config.yaml
num_hidden_layers: 9
hidden_size: 512
num_attention_heads: 4
num_key_value_heads: 4
head_dim: 128
intermediate_size: 1536
vocab_size: 18023
hidden_act: "gelu"
norm: "layernorm"
norm_place: "pre"
norm_eps: 1e-06
positions: "alibi"
qk_norm: false
attn_scale: 0.0884
bias: "all"
tie_word_embeddings: true
parallel_block: false
init: "uniform"
init_std_qkv: 0.0262
init_std_o: 0.0
init_std_up: 0.0262
init_std_down: 0.0
optimizer: "muon_variant"
learning_rate: 0.00671
lr_mult_o: 1.5
beta1: 0.93
lr_head: 0.00513
warmup_steps: 200
schedule: "wsd"
decay_fraction: 0.753
decay_shape: "sqrt"
final_lr_fraction: 0.0
batch_tokens: [32768, 65536, 131072]
max_seq_len: 512
doc_mask: true
train_tokens: 620100000
max_steps: 9889
dataset: "wikipedia_en"
MLP neurons of a small language model. Each row is named by its layer, matrix (up: input weights) and neuron, and shows model dimensions 320-415. Each number is 50 + 10 x the weight over its row's rms, rounded and kept within 0 to 99.
Before each neuron's rows, "fires on" lists the tokens most often at its 100 highest values on Wikipedia text that the model never trained on.

fires on: ",", " to", " and", " while"
L4.up868:55 51 25 48 70 35 48 44 43 54 48 39 31 50 39 28 60 56 77 46 43 51 34 44 63 51 53 44 40 50 58 56 50 51 44 37 43 41 61 62 37 35 42 38 30 46 64 30 47 56 62 66 39 53 50 46 54 57 53 45 38 50 44 58 48 60 54 59 40 42 61 40 71 61 34 38 42 52 46 52 57 52 47 56 55 56 52 31 50 38 38 40 48 39 66 45

fires on: " and", "0", "-", " or", " to"
L4.up779:60 54 53 46 37 66 59 52 43 49 45 54 46 30 32 58 33 28 54 25 55 53 52 42 55 52 50 38 34 51 53 42 45 55 52 52 46 77 50 61 52 36 46 71 56 55 43 28 55 54 53 57 55 48 46 58 55 56 57 72 56 59 38 50 47 42 58 51 61 57 61 57 67 44 56 60 58 54 50 34 51 52 39 47 63 71 54 59 39 49 31 63 41 52 41 48

fires on: " of", "\n", " |\n", "il", "n"
L4.up582:47 43 61 37 48 55 36 54 47 48 50 57 54 44 35 71 53 58 61 75 58 62 51 17 45 54 59 38 53 55 44 36 63 46 29 48 79 30 44 40 26 48 46 55 57 45 49 58 45 57 57 44 39 44 40 37 48 62 69 65 45 38 56 55 52 50 53 66 56 56 64 49 36 56 48 40 38 52 59 45 66 54 55 44 42 38 60 36 54 59 49 40 68 42 43 44

fires on: " |", " With", " NED"
L4.up1464:54 53 48 59 59 49 39 63 48 48 65 55 46 64 44 38 21 69 51 47 41 38 42 56 46 58 40 30 49 59 55 46 57 50 53 45 65 41 28 48 55 55 56 41 46 44 57 55 52 51 67 50 58 36 62 48 47 71 47 60 41 35 55 53 58 57 27 63 59 73 43 59 68 58 34 66 50 55 49 32 41 51 46 49 49 44 35 45 35 58 37 46 38 41 62 45

fires on: " |", " their", "'s", " War", " a", " the"
L5.up1406:61 34 39 59 39 47 52 47 53 56 29 61 49 49 46 48 53 44 54 22 48 39 50 37 42 62 66 57 53 57 49 50 53 55 51 45 34 65 53 55 70 40 65 55 49 40 52 46 65 55 49 57 52 37 54 55 33 69 43 45 56 44 38 56 58 45 61 67 32 54 56 29 43 52 55 32 53 44 62 52 38 41 66 45 55 40 39 45 60 52 50 37 44 61 45 49

fires on: ",", " on", "et", " and", "5"
L5.up1197:55 52 54 34 46 55 60 44 43 53 66 46 42 32 49 62 30 24 38 33 64 44 65 48 57 51 40 36 50 49 47 58 43 40 37 50 48 52 22 47 71 54 46 70 59 56 30 43 37 49 53 41 51 48 54 62 61 58 47 56 56 59 45 49 41 43 62 55 45 58 74 66 51 59 52 41 76 57 77 57 51 28 33 66 44 49 52 53 52 33 55 51 62 46 43 50

fires on: "\n", " ", "-", "0", " |", ":"
L4.up772:51 44 70 47 51 60 75 48 44 60 62 47 56 37 46 53 54 52 41 60 46 52 74 38 51 55 50 45 47 42 58 33 43 48 49 42 46 49 62 50 35 52 45 40 53 47 60 64 37 48 57 50 39 51 64 40 45 56 60 68 47 42 48 39 41 56 36 51 37 16 48 54 48 56 65 59 57 49 39 38 48 49 60 48 58 54 69 54 43 34 30 59 48 52 40 43

fires on: " |\n", " |", " "
L4.up1043:43 48 39 67 56 39 49 61 58 46 59 54 43 40 54 57 37 56 50 55 53 42 40 51 37 51 63 29 38 56 50 50 56 33 46 38 42 47 26 45 50 52 45 64 59 49 40 55 61 59 63 53 59 41 48 49 55 36 45 47 23 52 61 36 54 44 50 56 35 49 43 45 47 52 57 65 47 39 57 45 42 48 44 53 47 59 38 55 47 58 45 48 53 49 38 46

fires on: " M", " May", "T", "ay", " Miz", " Mis"
L5.up1504:51 41 44 40 27 72 35 50 52 53 43 32 54 38 46 44 48 39 57 34 63 46 52 41 55 55 75 65 47 48 51 49 45 52 35 21 58 58 47 52 46 63 54 51 47 61 64 60 34 51 49 37 53 34 60 34 46 61 68 63 48 23 59 61 51 41 62 35 36 55 54 54 49 52 58 32 50 50 47 32 39 45 38 44 40 48 49 49 46 40 40 45 44 44 57 45

fires on: " |", " ", " |\n", " the"
L4.up137:54 52 43 55 43 35 48 66 57 42 37 59 56 48 55 49 67 61 54 48 62 51 59 48 49 60 61 36 54 42 53 50 49 37 41 48 42 53 58 35 46 43 57 65 43 56 41 69 38 47 77 47 47 46 70 51 49 44 59 42 42 55 52 46 43 61 32 46 33 30 40 54 58 52 58 45 54 54 61 52 33 48 35 38 30 40 60 25 56 34 34 54 41 43 46 57

fires on: ".", " and", " &", "/", ",", "ad"
L4.up1165:56 58 37 58 58 53 49 29 38 50 49 43 52 46 53 47 52 64 58 45 52 34 46 47 51 60 41 49 41 45 49 40 54 55 36 48 52 46 51 41 51 43 47 47 49 61 52 36 30 57 45 65 43 54 55 57 55 36 61 55 55 48 54 24 63 38 44 39 47 49 60 41 67 72 61 57 46 55 43 44 52 37 33 59 44 49 49 52 59 50 42 49 53 46 68 47

fires on: "us", "as", "S", "is", "es", "s"
L4.up172:46 51 33 69 38 50 36 57 44 47 55 44 54 79 46 52 55 54 45 52 45 54 28 43 39 57 46 36 33 56 50 45 33 52 37 31 48 41 62 51 52 54 62 46 58 53 73 51 44 50 57 57 45 50 33 64 43 43 57 64 47 41 45 52 30 62 47 64 53 38 45 41 65 49 42 45 61 50 58 41 33 55 33 42 43 52 56 47 56 40 44 50 40 44 46 30

fires on: " for", " and", " Bo", " bo", " so", " or"
L4.up1044:49 58 61 55 62 52 47 45 61 45 52 54 46 55 66 54 58 48 22 44 45 34 37 60 58 52 32 54 43 34 56 45 52 63 50 53 45 50 68 64 55 41 56 34 47 50 56 30 63 32 47 43 34 60 52 53 40 38 65 60 66 59 59 67 50 41 54 65 45 64 42 38 49 30 43 40 56 58 43 53 68 38 45 53 38 56 46 49 45 51 61 54 34 52 39 55

fires on: " :", "',", ":", ",", " |", " in"
L5.up1340:27 59 34 47 51 62 71 27 45 60 67 58 49 50 41 41 50 49 47 69 59 52 52 59 34 54 77 47 43 60 35 52 55 53 59 29 44 41 74 46 61 48 44 54 42 71 29 62 52 49 58 73 56 58 63 66 35 62 42 51 49 39 48 43 41 42 59 55 38 25 39 57 59 50 54 48 42 49 50 55 60 58 54 47 43 70 62 37 52 44 36 61 49 37 51 28

fires on: "S", " S", "s", ".", " (", "us"
L5.up1121:57 32 60 47 58 62 43 48 70 46 55 43 58 52 59 49 55 42 35 49 42 37 44 61 47 62 63 53 53 39 61 54 32 39 35 51 47 50 59 45 66 65 56 45 47 69 57 57 38 64 53 33 62 52 54 46 40 44 56 46 67 52 30 56 45 62 40 50 64 56 55 45 62 55 40 52 63 27 45 51 57 61 43 58 38 53 84 56 46 46 45 26 22 43 38 49

fires on: " of", " for", " to", " with", " in"
L4.up372:34 35 29 43 52 55 49 30 51 44 52 44 31 38 48 47 59 37 65 58 58 49 33 29 51 63 57 31 40 48 58 59 42 63 43 59 45 54 53 43 61 55 39 56 38 46 66 35 49 48 66 36 59 38 45 42 47 51 50 52 55 51 44 44 53 51 30 53 52 46 46 50 38 60 40 56 54 60 52 40 46 65 76 48 46 39 41 48 36 54 36 52 50 29 70 42

fires on: " and", ",", " or", " not"
L4.up1025:48 61 38 54 55 40 47 45 48 35 64 45 32 63 46 53 61 35 40 59 41 57 42 53 54 57 52 36 45 50 41 45 48 42 73 39 49 57 67 37 64 54 51 20 54 64 32 50 35 63 35 36 41 52 57 53 58 44 51 51 27 44 39 27 48 45 50 49 49 44 66 44 34 37 63 44 59 55 46 53 37 46 53 62 55 45 62 62 60 58 21 66 57 46 59 61

fires on: ",", " and", " the", "c"
L4.up387:53 52 31 73 57 41 51 34 60 44 57 36 57 44 83 57 64 58 42 47 44 63 48 57 64 64 60 52 40 46 44 57 50 57 51 31 44 53 63 43 37 55 44 34 31 66 50 35 35 57 69 49 38 52 71 58 65 30 42 37 50 62 43 39 60 55 58 72 30 34 56 36 60 71 47 40 52 34 33 71 45 48 38 48 37 44 38 54 56 49 53 58 61 66 65 52

fires on: " -", " as", ":", "-", " /"
L5.up1239:57 68 61 70 40 62 56 41 62 67 40 41 56 53 58 31 45 42 52 55 57 51 49 38 52 50 46 29 69 57 53 45 40 72 41 48 43 65 64 41 40 67 44 54 47 45 50 70 66 38 34 60 45 57 53 52 42 55 45 59 48 35 49 50 60 56 53 58 47 38 46 52 51 46 50 55 65 57 40 44 42 76 47 48 48 47 57 45 47 51 57 55 51 36 64 55

fires on: " on", "born", "On", " born", " until"
L5.up191:53 62 66 40 60 46 60 80 67 39 67 61 55 40 46 51 34 47 75 48 29 55 52 50 32 61 31 45 43 67 65 60 44 56 37 38 39 41 39 52 49 47 64 42 60 54 58 54 51 50 58 58 26 47 42 64 38 63 42 48 64 43 41 56 46 45 43 58 57 56 47 55 66 49 49 51 49 52 52 53 38 67 67 39 82 52 46 31 48 63 36 59 44 56 61 44

fires on: ".", "-", ":", " -", " |"
L4.up1119:42 30 52 47 22 46 54 65 61 46 33 33 52 61 46 69 44 50 66 50 32 58 86 36 51 57 72 59 46 39 34 44 47 39 53 60 35 63 56 60 40 50 60 49 40 59 70 50 43 65 35 40 30 45 62 47 48 46 48 60 69 27 50 51 56 48 46 43 51 46 43 58 55 59 46 50 65 61 31 43 38 47 45 54 46 58 39 25 57 49 62 32 36 58 75 39

fires on: "H", " Gl", "R", "n", " Kn", "arn"
L5.up134:44 55 63 52 47 32 55 46 52 55 40 62 38 53 62 64 33 36 62 48 65 49 50 29 41 61 56 58 53 68 43 51 61 69 55 44 58 59 45 41 50 59 50 48 45 53 54 38 55 64 40 48 53 51 49 50 56 45 35 51 49 64 45 44 61 59 54 54 35 51 27 46 42 62 70 44 49 66 61 52 61 56 62 44 23 47 32 53 39 50 48 50 73 47 55 54

fires on: "a", " Ma"
L5.up780:40 66 47 38 64 48 56 60 42 40 65 58 37 40 67 56 43 53 60 56 40 56 50 41 54 36 65 45 35 47 45 52 35 51 42 54 56 42 67 57 15 58 41 51 53 37 67 50 63 75 45 62 51 33 61 46 54 55 69 44 47 56 45 38 38 63 44 52 66 56 54 25 50 44 52 58 45 63 40 49 61 44 59 49 25 52 62 42 34 64 35 39 56 34 34 35

fires on: " ", " in", " Qu"
L4.up404:65 60 38 55 49 46 34 41 56 43 60 60 41 52 61 63 48 51 44 51 57 55 50 56 59 45 42 42 38 46 39 37 51 23 53 48 68 30 61 44 32 50 41 35 65 69 59 61 38 38 50 66 45 38 31 42 56 51 49 47 27 60 44 38 49 38 29 54 44 53 39 67 37 46 45 40 46 46 50 48 55 71 31 38 68 39 52 35 60 33 55 39 50 45 56 48

fires on: " .", " |", ",", "-", " ("
L5.up853:52 37 49 60 52 54 37 47 51 60 57 41 59 25 43 54 55 41 64 48 55 59 23 30 59 52 38 32 68 48 53 40 34 18 57 54 47 55 54 37 40 42 49 51 41 59 49 73 57 65 54 67 45 55 55 18 46 39 43 65 60 50 53 45 55 51 39 48 64 46 52 49 49 42 57 39 66 88 44 59 50 36 40 64 60 49 43 46 65 71 54 44 28 57 65 42

fires on: " of", " Z", " by", " on", " under", " to"
L4.up922:58 38 47 60 34 37 51 60 57 32 57 34 68 51 50 39 61 25 59 35 64 50 46 55 64 72 46 62 44 68 57 45 42 48 35 63 71 55 39 51 45 42 68 48 66 42 48 52 53 35 69 41 68 55 50 46 48 53 52 52 49 29 51 59 60 42 49 66 37 35 44 47 51 52 50 51 48 64 63 53 53 46 60 35 32 42 44 43 37 59 23 63 46 41 58 40

fires on: " |", "===", ":", "-", "|", ";"
L5.up350:45 39 52 48 32 35 38 41 56 34 64 48 53 47 63 64 42 46 52 64 39 56 65 49 37 46 56 56 56 54 31 52 39 52 44 40 65 55 46 44 65 50 68 51 52 50 45 55 60 39 46 66 54 52 53 59 46 52 43 47 35 60 50 48 36 47 54 27 48 43 59 34 49 55 44 35 31 53 61 42 44 52 53 49 30 33 42 39 42 78 45 29 41 51 70 52

fires on: " H", "H"
L5.up596:49 35 55 74 50 43 60 52 71 37 36 40 46 44 57 62 46 43 43 34 45 63 40 51 40 49 35 54 50 52 45 67 60 58 55 50 68 57 51 53 37 45 53 45 45 40 47 45 60 63 55 43 48 62 40 61 44 64 38 42 46 35 39 56 59 58 48 38 51 40 43 52 49 45 60 60 53 63 62 60 65 42 33 65 45 53 65 42 44 52 46 47 68 64 54 47

fires on: ",", " to", " before", " in", " of", "\","
L4.up279:56 60 31 57 60 34 51 32 69 50 71 32 42 48 42 54 49 46 61 50 54 54 46 45 51 43 58 69 42 44 46 44 61 58 52 44 57 52 44 30 56 60 39 61 61 50 49 58 54 47 48 58 46 25 50 58 44 62 37 50 67 37 43 60 39 44 49 48 50 53 51 50 51 36 49 50 57 43 42 57 51 77 67 43 50 45 37 40 48 37 60 50 50 45 71 44

fires on: " and", " to", "-", "–", " –"
L4.up473:59 61 52 54 49 39 49 60 48 46 48 42 53 50 46 34 57 44 41 60 33 73 42 26 57 51 56 46 38 43 42 51 57 48 71 38 34 40 48 43 65 49 32 57 39 70 43 61 53 50 50 52 51 48 47 54 49 64 63 47 44 60 43 40 59 57 56 59 56 47 47 49 24 47 57 32 37 44 50 46 48 47 52 48 52 43 61 45 53 49 53 39 51 42 57 50

fires on: "\n", " ", "at", ")\n", " Van", " T"
L5.up969:55 39 52 36 53 55 30 28 44 39 59 43 63 61 41 57 47 49 46 45 53 52 36 53 45 48 62 49 33 61 37 45 41 74 52 39 40 56 60 42 57 52 52 64 59 52 64 62 66 55 56 68 54 51 60 43 48 43 52 45 57 48 56 60 59 62 39 35 26 37 66 58 73 39 54 49 49 31 41 45 56 52 53 28 74 64 65 50 42 54 38 60 47 49 57 50

fires on: "o", "e", "ho", " Go", " go"
L4.up880:51 51 30 46 50 39 50 57 54 58 58 49 54 39 53 53 34 65 57 48 45 53 65 40 47 51 51 47 54 40 35 43 45 50 36 45 70 51 63 53 60 55 46 52 62 24 73 48 46 57 48 51 39 51 62 60 48 68 51 53 39 51 57 45 33 57 55 54 43 48 55 22 43 67 43 47 60 31 44 48 42 37 53 56 47 48 45 54 39 64 45 63 54 44 50 57

fires on: " C", " St", "C", " No", " of", "–"
L5.up1102:56 47 39 57 56 59 63 47 54 44 76 66 47 40 41 55 46 52 50 78 58 47 47 40 49 48 57 45 55 51 35 51 37 47 39 34 55 33 52 37 24 62 52 45 45 65 48 62 46 57 40 48 51 56 59 43 47 50 58 54 54 53 53 50 45 51 51 29 36 28 68 43 47 61 42 54 60 55 59 57 48 52 51 56 58 46 58 46 31 50 63 39 41 47 48 70

fires on: " of", " on", "."
L4.up1302:38 34 57 53 51 59 38 69 40 41 57 33 43 42 40 59 38 25 42 51 57 46 31 44 43 70 46 47 46 49 43 45 48 46 51 51 43 62 43 50 51 49 60 30 58 46 49 47 60 53 23 60 51 69 40 56 51 48 39 54 63 39 54 40 50 52 67 55 25 32 43 34 47 44 42 55 55 52 52 46 51 58 69 29 45 30 51 47 55 60 54 46 65 49 51 36

fires on: " ", " and", "–", "201", "200"
L4.up654:38 58 35 46 59 48 53 46 39 48 51 63 37 44 49 46 48 46 57 39 30 60 52 55 53 55 50 44 49 59 54 45 46 40 57 60 45 36 44 50 73 64 41 53 54 45 28 44 57 51 37 40 42 44 43 58 64 54 53 49 40 65 45 48 42 35 47 67 29 51 49 54 56 35 69 65 67 39 43 41 41 45 53 70 44 65 53 36 40 45 33 38 52 44 50 45

fires on: " M", " Mom"
L4.up1380:54 45 33 78 33 47 64 45 50 61 49 61 48 55 46 40 44 34 48 53 49 52 63 37 35 36 60 53 37 27 56 44 35 44 33 57 60 53 62 55 49 57 57 56 63 47 55 51 49 66 62 45 67 32 49 68 60 55 53 43 40 33 52 49 50 53 80 57 54 57 70 37 45 55 67 32 48 52 46 45 49 52 66 49 44 54 49 58 52 40 45 46 36 41 44 47

fires on: ".", "202", " ", "201", "200"
L4.up515:48 36 56 53 54 56 42 49 35 53 33 65 33 67 52 53 53 52 58 52 53 51 48 42 43 50 63 39 47 51 54 49 45 49 65 54 72 44 49 55 62 44 37 43 31 36 54 55 39 33 42 52 55 49 59 61 41 35 54 72 60 49 54 66 47 54 49 27 38 46 59 48 48 45 38 38 45 41 62 43 70 38 49 40 33 46 49 38 65 47 51 30 57 42 53 46

fires on: " |", " of", ":", " as", " by", " on"
L4.up242:46 56 34 51 34 51 46 48 47 49 43 44 43 65 55 39 47 50 49 71 45 45 62 47 39 82 37 43 45 42 51 50 52 59 56 66 47 36 52 46 31 52 43 40 55 62 53 40 76 43 46 42 47 49 61 51 42 56 79 64 52 51 36 49 48 48 39 51 51 33 50 72 56 64 54 47 48 51 51 59 62 51 45 52 51 42 49 56 42 35 49 48 53 49 40 37

fires on: "In", " in", " In", "On", " on", " "
L5.up656:53 63 40 54 57 69 65 49 56 55 55 64 35 54 32 43 45 59 60 60 46 52 47 54 36 44 46 29 42 44 43 62 63 47 50 52 48 47 65 50 40 32 62 53 57 63 36 56 38 33 47 57 44 58 38 56 46 43 35 64 44 49 64 63 35 40 44 58 55 50 33 52 58 45 32 51 28 47 52 57 32 45 60 28 48 43 59 59 49 50 61 46 52 58 64 54

fires on: " to", "es", " and"
L4.up1303:46 49 63 64 44 49 63 49 55 44 45 49 58 51 44 57 48 50 46 42 35 64 44 60 59 44 59 41 53 58 43 46 47 55 47 60 52 51 45 63 64 48 56 45 46 49 42 37 49 45 65 43 46 46 53 48 62 39 44 64 63 59 51 54 39 45 59 56 34 50 55 52 55 54 51 41 54 65 50 36 55 52 68 61 49 45 73 59 32 43 50 39 59 70 50 46

fires on: "\n\n", " of", " as", " so", " ", " G"
L4.up323:65 63 47 48 56 73 54 54 60 57 43 46 39 39 70 47 44 33 51 56 48 39 26 44 54 49 53 62 54 55 42 45 48 41 64 45 64 56 64 62 41 58 54 45 59 42 54 42 56 44 57 58 45 49 42 55 24 54 51 47 34 48 40 32 57 57 45 60 36 57 33 39 42 59 37 40 65 43 61 37 46 35 56 48 62 54 44 48 51 55 58 65 59 39 50 38

fires on: " of", ",", " and", " (", " against", "–"
L4.up702:45 42 50 44 45 48 60 62 53 56 30 51 30 33 33 59 50 34 45 55 43 57 36 54 51 52 34 49 42 46 57 31 45 41 39 47 55 44 48 51 35 50 60 51 49 66 66 51 56 44 80 74 58 45 53 22 50 40 50 47 58 61 51 35 56 58 52 61 59 55 40 40 54 41 60 53 52 51 51 47 49 56 53 56 65 45 40 59 54 49 55 54 43 49 60 33

fires on: ",", " and", " ", " to", " NED", " COL"
L4.up1374:40 49 42 29 54 38 53 55 43 48 35 55 63 59 40 38 56 44 49 49 47 33 45 59 50 44 54 58 51 48 49 35 38 58 44 49 20 56 33 47 65 68 59 62 73 37 63 41 54 38 43 51 70 80 56 57 65 45 52 50 55 57 46 44 42 52 52 54 42 54 30 45 71 49 45 67 45 54 45 47 53 51 61 48 42 41 48 56 35 67 50 51 44 50 63 53

fires on: " V", ",", " Candidate", "v"
L4.up1002:49 65 41 54 40 55 20 47 44 50 34 64 38 43 57 46 48 51 46 47 64 55 50 42 37 42 52 51 68 45 44 50 43 69 65 41 31 45 37 42 50 56 60 46 60 41 56 51 59 57 58 55 35 72 50 33 63 51 44 70 51 42 43 63 43 41 45 39 38 66 64 41 46 52 55 49 60 34 60 50 29 56 43 60 66 41 53 59 68 50 39 42 53 45 55 53

fires on: ".", " more", " most", " ", "-"
L4.up974:42 59 55 37 41 59 41 51 59 56 35 72 45 45 47 69 36 45 50 80 42 45 53 69 50 47 50 51 59 32 61 40 40 45 69 33 44 44 49 44 58 40 52 56 39 59 59 63 61 32 56 58 47 42 56 37 54 38 58 63 30 54 55 41 44 49 51 38 46 57 46 50 38 54 59 36 26 59 62 28 61 48 52 56 54 46 80 44 61 74 49 53 58 26 56 45

fires on: " ", "t", "T", "at", " Set", "-t"
L5.up1343:39 48 53 50 47 59 45 43 41 49 43 54 48 58 67 76 62 54 34 51 54 51 33 57 63 53 62 41 70 52 42 44 41 51 52 45 36 50 59 41 52 54 57 63 50 39 64 39 58 65 43 39 48 43 58 43 55 78 51 60 59 30 42 46 48 51 44 68 40 60 54 66 62 31 60 48 52 65 53 50 47 54 43 54 66 40 52 57 46 64 48 25 49 44 59 48

fires on: " ", " of", " American", "ist", "ic", " Christian"
L4.up1498:56 36 40 59 56 58 60 42 61 44 57 59 65 52 54 40 42 55 43 56 43 53 46 53 58 52 68 46 48 44 45 39 51 42 56 50 42 43 48 54 61 50 52 44 42 56 48 48 47 51 52 48 42 17 62 53 36 44 52 53 31 49 46 26 61 56 50 42 53 48 39 40 52 53 26 25 36 57 56 58 48 42 54 47 36 45 44 72 41 71 50 45 50 57 51 43

fires on: "i", "a", "s", "gr", " ", " Sa"
L4.up1073:67 62 37 62 62 45 49 52 66 51 75 54 38 73 46 64 59 26 43 68 47 32 54 34 52 39 39 33 37 65 51 55 51 43 53 52 54 52 38 51 61 51 38 47 40 74 58 52 53 66 46 46 66 52 53 63 52 46 66 33 38 56 46 36 54 64 39 59 55 47 63 44 36 41 68 35 56 72 46 41 50 40 49 44 40 45 53 52 47 49 54 35 42 43 52 37

fires on: " S", " H", " Ch", " M"
L4.up665:36 50 56 65 64 49 36 40 52 48 39 47 49 63 50 46 41 58 64 55 63 53 46 49 42 31 55 44 41 54 43 60 33 66 41 48 49 63 47 42 57 61 28 68 41 63 40 65 45 53 67 41 40 44 53 45 51 63 66 41 55 51 44 44 45 58 43 49 59 39 45 59 39 54 66 43 38 46 53 48 47 64 49 57 32 57 58 63 63 72 37 58 66 30 34 54

fires on: ".", " based", " ", " Final"
L5.up738:33 39 54 45 41 73 50 56 63 43 49 58 33 48 56 54 33 44 45 44 52 57 53 63 58 59 51 55 41 48 44 53 48 64 58 50 43 50 67 35 56 56 50 61 61 65 54 47 48 54 29 55 49 59 61 33 66 45 42 45 50 65 43 64 58 49 47 52 57 50 66 55 49 82 45 44 33 44 59 54 29 61 48 49 31 30 48 32 49 46 47 32 50 50 57 52

fires on: " ch", " th", " Th", " fib", " Ch", " Ph"
L4.up311:61 42 44 51 40 55 50 39 50 58 37 65 70 34 43 51 46 34 51 55 45 48 40 64 39 37 34 43 51 52 62 50 39 44 37 36 65 48 45 65 23 56 57 60 69 60 42 45 58 41 52 49 35 41 44 72 52 35 70 47 26 32 49 52 36 51 47 41 51 59 46 52 57 37 58 55 48 66 48 48 43 55 48 62 53 42 55 29 43 54 53 62 52 51 49 50

fires on: "',", ":", " :", ",", ".", " |"
L4.up656:42 66 54 40 59 32 54 43 33 53 64 44 59 35 35 35 50 55 46 55 55 72 47 56 49 55 76 45 41 34 31 46 40 56 41 37 51 29 65 50 57 44 38 52 57 68 42 39 60 46 42 69 47 47 71 54 44 72 52 39 36 55 43 30 51 54 60 33 45 39 63 60 59 57 47 29 37 56 54 52 55 39 49 46 53 38 51 39 63 45 38 41 50 52 59 47

fires on: " ", "-", "–", " in"
L5.up1304:51 46 35 43 47 30 70 54 52 40 46 59 53 46 59 65 70 47 50 48 38 53 42 58 61 45 75 29 53 51 35 57 44 57 57 40 49 48 49 52 42 52 41 57 40 51 46 65 57 44 58 71 45 50 49 39 50 41 53 57 32 67 56 54 65 51 49 30 25 52 43 37 52 62 27 58 59 56 48 40 46 63 47 41 48 34 64 54 43 53 42 56 55 50 59 44

fires on: ",", " or", " ("
L5.up999:61 51 34 51 43 51 50 57 57 52 49 44 45 61 51 67 84 30 43 53 44 20 54 45 42 56 50 49 49 63 33 53 58 72 33 36 58 47 38 41 51 59 56 66 70 32 33 31 42 44 49 51 51 50 53 60 49 36 58 49 62 51 49 39 56 40 67 48 55 55 57 49 43 24 25 71 66 46 60 35 52 46 59 45 41 48 58 57 40 48 50 47 41 27 51 39

fires on: ".", " ", "188"
L4.up1378:40 56 62 41 51 63 49 59 46 37 50 54 40 29 44 56 48 48 64 59 54 41 65 35 58 65 46 34 56 61 59 29 38 33 67 54 41 45 45 55 47 49 53 23 48 25 59 34 50 38 37 48 49 49 48 37 42 45 34 52 69 40 45 63 38 29 43 30 46 30 34 59 44 64 48 44 65 58 40 40 39 52 36 52 66 41 36 22 35 62 57 42 52 45 58 44

fires on: " and", " has", " to", " or"
L4.up91:52 50 49 44 45 44 38 47 33 49 48 65 40 44 50 36 47 47 64 57 35 35 56 56 64 44 41 42 49 40 40 49 48 72 46 42 42 66 43 49 46 40 80 41 52 49 59 48 55 39 44 38 25 48 43 52 64 35 73 47 65 53 38 38 33 24 45 47 37 65 48 49 37 33 27 55 43 45 38 58 47 34 55 61 47 45 58 56 56 53 24 51 41 48 62 38

fires on: " as", " of", " for", " the"
L4.up1415:50 47 48 50 66 66 45 33 47 37 64 60 51 41 49 46 40 44 58 66 55 69 52 60 50 56 46 56 51 40 57 52 47 40 62 36 47 53 53 50 45 66 46 41 50 60 31 52 61 53 28 45 36 53 50 52 41 69 53 51 48 52 51 37 49 48 46 51 39 52 35 54 67 59 43 44 59 40 53 43 45 55 65 42 57 32 44 49 52 47 44 49 41 55 63 57

fires on: " V", " was", " v", "v", " of"
L4.up1370:60 47 47 42 49 66 47 55 42 48 57 42 58 63 54 31 58 55 42 66 58 43 58 52 56 54 47 53 67 42 50 50 50 60 50 53 57 39 53 56 54 62 60 36 48 50 57 41 50 39 62 64 35 57 64 34 64 44 29 65 31 37 51 54 35 63 64 61 48 57 38 31 55 72 46 32 66 55 47 49 50 64 47 75 45 48 47 65 54 52 36 44 59 52 39 61

fires on: " |", "–", " "
L4.up675:53 46 36 61 43 46 59 60 57 55 48 51 42 59 43 52 76 43 50 53 42 72 57 61 66 56 65 59 47 26 39 39 54 50 42 26 48 48 58 45 33 63 64 53 51 69 56 48 42 52 65 42 42 49 66 58 50 66 67 48 56 34 41 43 49 56 61 35 51 48 62 55 40 48 51 48 32 35 44 31 45 46 71 58 59 65 58 45 52 57 46 47 54 47 60 63